config.yaml
head_dim: 32
d_mlp: 768
vocab_size: 620
attn_scale: 0.177
init_std_qkv: 0.0361
lr_mult_qkv: 0.7
schedule: "wsd"
decay_shape: "linear"
train_tokens: 91020000
MLP neurons of a small language model. Each row is named by its layer, matrix (up: input weights) and neuron, and shows model dimensions 0-191. Each number is 500 + 40 x the weight over its row's rms, rounded and kept within 0 to 999. Numbers have three digits each.
A block is one neuron, or neurons of one layer that tend to fire together. After each block is what it responds to, as a language model described it from the Wikipedia text at the highest values.

L5.up47:528442456523489477518522437534532582501512548453497539507535532448505470531496470534545442472492477505550483494466519445479505462494459510512494523464500539549469445500483519430479556465427524495485473450517475468554539487527520477531490480498546484349497518488501536520549453516437485498498546483514493569519551579472543464545474531550459475553489502491503443597450504519425553403525466513519534564485457516409522435563515539444584494520469590488533508550491489482450489412506489610458496471475520453466510517484508525401487474493497499532412524550500547535506497472533475488
Responds to: Prepositions starting a sentence or clause, often split after a capital letter (F|or, O|n, A|fter), such as For example, In 1944, On 29 April.

L6.up291:520526554490490479492487544395576488537582472469500456500523466511473498593553470490495476530524509500472492493480552587438510477510525511505490566563507468522544469482607555455566468527543541486470506484501563512462490552510583455428560577561503522552489543486544470475470459467454493535508469532531490514510502504539493522497555487493443467588483481463483509529533416513466526457501479450457543462467497493456533476437593451464497494492456514457496467478498452501481523564483483581447559557442557502488493422467488440484502483503513502488449481543526472406426459467422553496
L6.up295:508512448460541387549561492518476536512535455459505470476486478534437482494516524520535490514579500488450459562508426584475509510529514456514458551516516491474529508515504516515496535455507521457539542442498557520442484477541548439489489560501460504513545505504480427527513522470460551514523544476483548460522470548503490528502463477463507445384509442480511482533448520534527569417493478477500477572463515532525508552494470566553529399524523468533499479526463555494430562517488498496407570556511559506452499492404509388478496548521488481375563495504504519544487472493490556519
L6.up555:456486539535507504534513491467424552502536564557491530430510513580460478489421461504447469467511542446483473531474471509443511467517473514515460463504479443514549429450500514564497508472484445453532555448502567418486445529440523523551485517508477511434573539492506449493540499498499519525514502501501535505571517566605465512594462464516516556491489523434533441419503511476505472444524510465493469457505480486463487558529575565460557531538503479535513529527485569554492465468445525556478563489537529574521487478469513523446550554496529532443525442495538406542499574463492567456
L6.up732:445484453505528407465515562445529408511485475488473557487530471562495491535468519451563465486440458479497473490520475465517528556534425493499531566563537559537504470438578560528488544464514468467468523521497511534516538488519516445509529459469477564437478506483498443523497505481486509506518517564510570515540549583512533460505516492532523479600560488486469455451510398495497531507493549490487464518438486546541478495508518534436486509533451572494555568514519552443463505511535408506501534525493565502462531527492468420482465454568510509521553465495486372446477544405487508492
Responds to: Short opening pieces of a word that is split up, mostly verbs and participles after adverbs or auxiliaries, e.g. und(erstood), d(one), d(ropped), c(reated).

L5.up26:490496504420448522463486525511464572485490529540450511509467597592494543530499467500567515434566461437498522456446484506437470467596399536499487538491459525518431463518498545451523466569470556440532517462533550521524485457534455460494530546449612538444497482542444480503436535478529456518549552532429505464562470504572462460515470509494497567476489494541540480499556493494542571390537544455442525507492437508470487510461488525498494553480495469517507535496472458461505525504504555458485485527510557536464472554493463465521497519526527433501512494500507492542597458462517482443
Responds to: Mostly the final period plus blank line that closes a paragraph, often before a section heading (==Career==) or "The"; occasionally mid-word pieces like d-if-ferent.

L5.up345:530538533438493441465503537505509497514491579479513524371491489546463483522490503506514423491558479484572485562499448512498488549461486415514464480514442507471522426455503529473459575489497491494498519502506522507481555502541541490488457488434502492530476442466537471463458491488518559498518486437440494472550552469546534598449519453442480546440559556602537437518465505555443490467546473493408535507508428441609454551491560473559513485425504492529493507496544525549524500515513537442449429497564474516527529550493479461475569516523538469483511539474524505525503495487417529529
Responds to: Short subword pieces inside longer words split into fragments, as in em-p-loyed, Olym-p-ics, e-qu-ipment, head-qu-arters, plus stray table cell bars after numbers.

L6.up335:436441457468542482499534559518529477423501540382507542547486516551481530507507463519465569469492526538528499488470527545502480480523520499479528469499567499532466550492479500473495485526553509442479523539503471486503480604545451539414486533507524500474405436490501525562513476499527451497523476520553537495498430397541449459467526483434468505453485477466524607493571507585539500483434436562517523478511513573450467500506447530466544462486499502429456496493366493472513488497547549526480489552495548511519524546512436503531493572542498530481566505540489456473526491468577507555
L6.up377:412524499505509512479465482467475507542553519472447519510445546492504520481527533504537507485493567480521524489560547497469442452541424519471512475550511561478425473423439470479501436504489526442530492440468565499500435467466480449512496457559579452450432555496482521504561505483520491539554508499494515513532468485566493539496482561544563521505464493480439500479421459493497567420548523433468537526419549553515418539503444479509499558465547515488400539540443558474540520522540526481451474431529526556501564466476491554504520546603494563514482488461532475481544555459503552504
L6.up648:478603554502504452570500540471476513524513569458497533472542588525523490516561555474455469468514534536484511442487529473461497491490499523491470458523479502490534497521513523419471457431537514421503431468499523545403482570547491521532465460478430445439568501455436540507543437489518470499485462509498543488529542559490443496456468498504467458536465471502496434499588462519562591441550497455485502427503456502494508470459403533530491536503517533538468571459463524526469534427586520539461499510477552474461522529514410549534527510560458467529540482469491547479523540467562515528
L6.up766:484470455527534501491559512505575456508470461475464498493454501449486548475483504448460556492464549466516435472421519494502418452568548515500529536454516505513474484470480443539558497437442509503512440506477477476494534405448497420521554547508518447463501533563462581544541463417543497477562520472485460410512455484563476525522466519535533448484526457497522479462562450472499428508492532458585451573562511485552541448479421505507522514468483562496550513483460457471589552448535542543454524496522544556560537468516483503457517506536489459479506509427503449492549498519564556485
Responds to: Inner word-piece tokens of split words, especially the c in des-c-ription/described, and ist in administrator, assistance.

L4.up14:517481466495536470485471547459475428477489467498475563497510569526414571542509526506500523481572511503490437493481438430516492466543425402472456489506534465580453506486458526542531522489472512467544519446558513531557586572443482538481511492508514470472535451446503487458499491558478543526464554430468493469500438544567559516506486465551474480491539486502581509501436454475474469536540470387528584500434507597498497526500509455447546492489503494553495550563454461489437537509499519497473538614469560566472513488534488467496473532482525525464527477524512454502508482468511448435
L4.up125:475523558481575392494506497494471526536516502457517582549467467535435555425501536536562521576575480463527435464512492551455480491518497455487512480494538552445530444499499464501436479475440483529603536489508529421519516478521530532522515566450515496476456455619495511494540508462487601530498465455472547466482517504490501459483534429483498513458475508534511551521486407520472506499525459471493486497426522476500433487533530604512501468526524453560470538503494469544488544539521520574458531432569482495474483505507454482567593469511502465529449460512581496468496450502469474516
L4.up131:443416476519589497536526464501528584520457480481471469482505513544507484489529491470528466456523472531506468554480529527478483509424567493480525579473442582448508510500503492517530395465478474514482533473467540468575546523485479468517527509508524466565521484499493445503543483464490511492467409468476602447533539506528490466482479424501534496518534540525447510572459516531497482391614543482474465480519510513524550583538495550511542513501477466505475518480507434545503494411516430483532521486441472494474588525490454530478556534551452499501452486450527493527594510518451412559
L4.up199:561485510557540543543502464562476510520488517522513496524498474606504485481464544425492572486566553482545508526518493528453609545472470466451518483446447461472439481514514535548471475493494421487486558540551418552473472493512460543549449458457456533480503363485480567483526537574495491529521562485462577464542477505501552501488508559496539541539448459500511558511453451542496498512533573498479584514483443425500446549463432501491436517524493537415473518509490526471502425493563549581494521513495467463467466491502524484539524429544510473453520538467487449498515508479502515483
L4.up217:500503394458565456517481546505515506390467500440466523470517499504423507453567441541454506511501508450566504476515562475507410512428468441506520514493585516496512559510527518548512504522486488567453504536510526521519541528552463432476470542465421536523518508479472420526496540531491522551502480474491507488478504514593552501480489438475474495504442574598573508475477424530504439436501456412540440495435434499472532558468517485561540496510500498532492503491480597523519532526517449520510565516529504507507451526507504448476532530585513463439529482517482516537531450499503419514
L4.up227:542532496515505483517452496444509501493503451430452656505459482482465512469524458524501469492550528583552456531517476513468533492474517446492458537501468515508436498512518483530548520477478515526606471465515573415472581472490462515498428503429465497493560458555552441491524459468474488489485492486482455483508514587574510512490497407459527512561520514452420516451453509527464474532528580419526536536496503576550488575503510522506505467509525500513506518520501426529461495509455447445407504472476517595473510519506490421529546508538557494532527541459543451574499505505516468517
L4.up235:443477520557475433494513487467452606494430441522520545472455504544527560475481470518509518523570549523507478529458500493503541475535496508495394451524558480520580435514493487446494524514510450476479515421468551471476524489540555503515485517449506528546620466467478476479548467514529502554521492484507487458551564557538546501488464523495432501536495462579474514502457494523545509444513574436448502533483581507474552525477520501443493495566504476534450516495533495451507445430488503471451521469561521462537535473491581407401546464477541584511466503508443433467486509538458533493
L4.up244:463468508447534475520460563511432541491523496446483498501526526566496511550517538493459478450512495462397559495607506490558461454521529431546538505530573555464542529506568484503488538450458512486484505505481538546526573546510460467547474495426548459502555498498533517484538427563499550478493471515474535500447565472445523497504457499455509556460539615439479506462449439577488575465486548425496533488453539479455515491504531478468491529477454441544522490454481536452540500499462603559548485479525489504488539491498569443480466503528533488479427526528435431544475537464506533464
L4.up319:459549452472519495558520472504509484442507518448517560456481582442540502543482476509547534503527520477552482488479531538444502485577500461526531561464475490507456481499476470464509517542418513507514534424549469474575462520528542495485515546472596567481588506517488471516498427516530481469538565524435440470420460519473510449422506487505498500514467484494503496502444521526561569498494450493519480469473475522505567492551529516454440542519467542483519520518524511544519460420395438478449567457516499473453573459530554508497509466560496481377482493539458513571424501544462583504
L4.up385:487452500472498454420455507468456507442546510436526469552408503461520598499555587513529541499558513467437524467529482557515465490439550463572516491499531541515530519500538535487509491473473513543524501438470519461520490595499544477561461440537483488502481405415489483525543481547492528507539512472503492475545552480512504506532444511485468517489505517503600514528414521527506501497576520429495478532489508454543550429441479520539481419532456539541432493562503524496498521511434515424530502492509368485521477503423539538406498473509538487456491475530540447520481507479510548526
L4.up456:524496460530516519450501476443575445533518507526510505469557526494467485462497455497446546541480530526501431519401577452516465516380520445533461462497558544505530497488503453527568478498461469505448584473406582489500524511475470516488507500446496449451540513550561476490509462530519537519473422438374447462482540529535497527461524447511478484528496563570468455513519512550489510481514457436533543488497445488471494510510552438538525501443458576486547486473451550540516526506498525537402513511566449469506565550486489494474552482514564509456473482475582468520562505512531484520
L4.up485:471472466451481420477492454521497504514525441465485526445507483503446513493527478503516513443537523531546459479492546509523520505494494433508535552462560500459455520506524435595510433512469462584531536496543469533462497454533463562561500446412489473432530496504511456465583509479559480520524493465533552548487574507530474485483508478518499449528464541500524533526487459513541526432566500420455480439464506461540550497565572492483458523445475480511464497584531489529554538489505512612465448551459510459495541499473517421544581438571479514458574462523513419544505475552460461560
L4.up549:499405430478487466457541549451500471518548425440524542517496508479451460542439507425471521519587456474508469489435444418564558467502454491565483562516462519481427480451483450421520481533463438549536544488436534487599495503555468560518468517469518542487590495480500500487561500458482498471468514528512494522551517514543517544473455458538480536463506499467518470548471491495546488495531467539524586528508481481496508505412556512487503520535496498512497480483495594492565582491455451532495499585469470495497424515521567429479571412557509516526505526501527535463518476455518483535
L4.up624:511489481523484530515423465482499547506520509475476540424529579503537525430507459418437551522561529497446480465448562492508558546488543495510460482501608487589548494531449492568549459467544440459509485431473624430459514467468419530525542521457481549423496434554579567545581443400553519468490496468528463512482489467544499440557560494507483498503514532512551509467522511512539511476544521515469478455428480458489490510524481526508512533456460513518490475466506491442504525464533522527463487478549484476482478556432524480489496463540462510449501469467527450544472488501559472554
L4.up692:476482442467551449513521524563491511481424514479517533479456509562534429482472473440472469467549505489457553540422517539551550533477513538563542512573493602519481464467490452455447526528477509480399548574513585515527496500593595553532473546484462464481510468440519439447458536453551484530540491485479500495526484489486449429624558507485502469494486546477529518483430481472496513401500560503502533543525477550508578498494500514409518487480538514506482559451502539498535518445471461447503539508457479467505521517533455423464469485510463526440502503438529503534482485504530474472
L4.up715:538517544468518422434513489500511537443502474453504511458485573510564490511559535533442451531532506562506465480490475475510546515541543517499490535489536487515540469464504500505486531486430441554475507461522579526520505399434564498448476474501509454494535513485439491474536484495462505461536468498458535555489512452604547492499544472373515492467477481497590558445474527486515478473498427461484424491442465556517534546549522502500535519528460549534469476561506545499491485492565545535474554501458470510619447514465576450492516468473529503577530461496430436498502504526422431552
Responds to: Opening fragment of a word split into several tokens, often a Latinate prefix piece such as im (improve), ent (entitled), the p after re (replaced).

L4.up83:530514507572575446517570558492465457538461435507545545541533529471446551481472508484511555466483455425533402538549481473480526552475463504518561485399522499482474469507499439477454430532517568498478548478466481432503476540540475515507592519561418474429527520490553532443530500510460501460509541515479485495502509450501509465480477562423482545557490549547480514454482485497558503438509524573532489520393498425534460506529478519499475519480524452484509517500478520442514558405493542559506494466519478597498479485548500492474461477526468493540436559471497532484532575525508526422
L4.up156:498475450582498485436510471521446565553556476505458586485465492473471523492565493477442432499512458420565500444567571527471521470552492468540496482566433584521509475519592466527527539564501515533498504486502532514515521536470538459468496497496584529483452492505474491434536451544481586477458507440534492503509499522506474515597450517469506504500560478413392501514587456465467505499462496502553476513595511517478478452513476496457495503452452418492492513494477529519527498439475477522474527531469436554452406492461440489535530461481539518569526525506533445485561508502503510462
L4.up202:519528510515440422445568484533507514469446499474516502500521522476465508518554505468432463480503402489432551491501571491520550539515429538501472468527492457503498471533505512478445552510469475494508500457464566433516506461433535472560474558420475488486444483501607489598404504507506496495458469513489574550596453455579524521528430513527452470519512542532497532532483540473491489490432548548542516522447465546455457478468539428536488458436511446507416588462539457517553516494484495540476481531564545453545485485491546500484541466534538554510564534499556484493471528461500519477
L4.up226:439502520459469471498482550482511538502549499520481526448501505582564557467476450473500508477481541512496461447480521482540547474525449413514515438579508491523518492508516539418503440533516482494453480508522517443524464479489438413457508412448505503482541567465546528579416412520447556433539564511483547552487516543582503544524495483492505561489473487489558538547423477479544521423539496481490464494415481539481469516519509521485444514449527488415565561509513464498507496443465588511497531461550459480538500481540462461552534477493461522499527566549481493488574530563441466472
L4.up282:511559526415536507474494460516529531523509516514449556450618530505516469517518507492476484504424442544478449470456573459526547519494403557493576485440549507559525489550485474471567527549521456517478474472472513533493470526489531473477511557482544496478504510532515467455493443487496509433516502524402550561414472419506505521505504456532474529514519610473462468478542509452518500460463509539537510487532451513495412512519507492536445490521514442593538556509453432526576480497496575490447467503588496497573431496533469470496477450506486518590514573514526519492485478559504457502
L4.up372:510501508534575563499579494478519508525468540495416540508532527540529479418465478414461495514524496515464493487461518431502407590503509554476496469442565489481524466472465501511488516546509423525495537553483577505506470533540409499503514554434510470509515450622520500551529448518498526505547461536463527542413561456561521445506433501476515490480531547467507521526543530493491531431479496501523531565489548477559488431480568469465528467516462462561492490505516558533558506478460415469483464559496475546571447549516499541497486421500546534510482503500508455401454469516482526497
L4.up411:512448624494465498441523540498482451449540497448507541535515487519442475540571514409512573471445474502559443515488522440516533499505443508556515541432506474510566479476515531494477485470453504563542430540490465429552454530480450544553509487470508531459483557537488458525515451460486552489505488513534514511465518522523468489618534506474467517515478568473512503528451467449516537437438470552519529522520477487457510493530504576509507473510531541502486517511540357445507527557512596561438508493451545524484463518448498544431527427458502489505416476519571466520500520482476471513
L4.up448:449567538469515547496557461452511458545585460468539439493529560489454508441505492563435471494462510404454490488518522562490496556444521501474480543412452519575526500505484474493479507464446499525498495469511449437501496472488519543505497589413523527512443470520482587489479510496536549510458490547471500535485436506476471490540476494431511534491498462454392529479492494533443534530510452513530530485483510528479575470522558458494477429515513502516517561570530583574536524503494526436523522502559562515591466497451504524467446521484506444501442507531552491558553506418456441558
L4.up458:497467433476519434483490476503499485518533485466475523535424491488475520459547511504474588459495460445514406502505537506435481518586485501477480584521558541603461510516503459467458536553514584532459461464516552535451409518481540541496574502505480498461387495555521523518556536446533526459523504545521511498489544521499534534538524505485515504530486441505527507463487501548528532469542490506575530550492526436471448515552533589463519483493508548514521531443441526496548481450492528590435571480580571543489464491514432503486430408476483447542512465510526488469487449472460468477
L4.up465:459494488440512489484544534517514558588505418494567447523530516570426480507525563504496470525548522463537463438498517487493453459441520581565530440434489525501482514501493470534518488490443508492506468486533517442528444542512516556506518482441465527559535502531453507445493402493485531520530494505527578513503466500536419513495458535509499516521598456500405463590531466491543545544531480477605489440468466522454511530467507531474443466531427582505589422461487536493505519516559447497523513515534422539548485515476493464466492441540457443519525544496544459454474535485538498512
L4.up520:536500463494497476550546542514522478515469468504468428526460556534527536482571497454470534388486512509489463467460575514497492528498523462438515411484465505488476583486504476501520474524490522465545504433509497452518395502502457500512522490517586440453462537451520527534481429418494521552564534508476502557539414510554488438484427498514520505536509552545440503466448450425595517500505578557505486517537474509476468477553510489457525466495479516523468525558529469446597502511463573508395523498517432543484604498506485548508497505526452465441540498482542474497551521479463491515
L4.up550:541434497418562481489523563574438524481504559460573531546519603498514503524560430582472439452511483509438441527474523553510526543426505476484492529519449469557501503524529454405541460533551449454478491478464524553521476567536506469508469524474448460447515551434487462533508490450555569469490506478506524503476524442467483469557474477492471548530482515431552494501480565458501461441435520494499615485515416519466516470503519590515533502496513521479541527526486555415506465470508532553430460485495510504528556540550509514489546486518527485473530566474509513584520477474484486535
L4.up556:441526522500500499507518508474525547524479455496492520437566434576496455579451500490494445446578539533531479447459548503453463503463492505449528572530473469511526413511452489492518416510428555474499522550421470484513513449559428471480540614492503424493487514578434528545488447429524524544518521470510517499480467497500551485589435545447443505514527491539478521590523443513509496482521493531455499521479538515437481414478512527534459544457492538483486499558540528450468493481566550522495554465551535471558501517482516489453458410522525515553497495551489522459565458532479478535
L4.up570:526428504430544544601518455485535472564479494455437440542563499542460463499517574489441477505480510510425537529434507479488565512463516483526557511449470491425531419502508566475527446475520414506459423476538509492478445567455501553527448494481488468450518477467462464547417516475489541496538474535449503507468469494565475464491442508525426461527534515469479531518516482449563529500561483493580515533537436551486465501476525471524496542563512482543539455451443476508475482470483527513423529503562559561559477533484525553525578486512520489548482499445606515509502552500480476531
L4.up616:467504459457487454464537484516500432500547578460486464458508607590452553545531465522482581490503528486545536475399486471501532448528433510434466520459505490536483429516393445500467491444586543492455468485514495510520515484480492458470482452537609501479419448555485443483478470422556589528473518531445506556518538444480583534473507496505457551549424502477518550522526487529470450506451513520502547519537478523486494508504490563561545530482456466553482475486517521526511481497495473530529536475488435484500501534528433475507552451553497485492521556420534519514504508562506503559
L4.up721:513520447387481465547440461551494548545471534541556464418540563479468443496421528503469505491450467510528510480542509566507640478551558497509508512449472527499596470495496550500523589539492494479493429487486531519486572493435522529418504529455430507455495466547507448460484505514504525468441582566440530554427499438551558494502458516546479499505560482538453501495566467522510513506508532522494497500548499516559466490540480560552461475499495525511379452463468458524526469438570503492559490515497510529554505448477490500497530510518495452531497519486507479450485477486474469447
Responds to: Word-piece tokens continuing a word broken into odd fragments, especially after d/D, as in d-ue, dur-ing, Dist-ric-t, D-ic-tionary.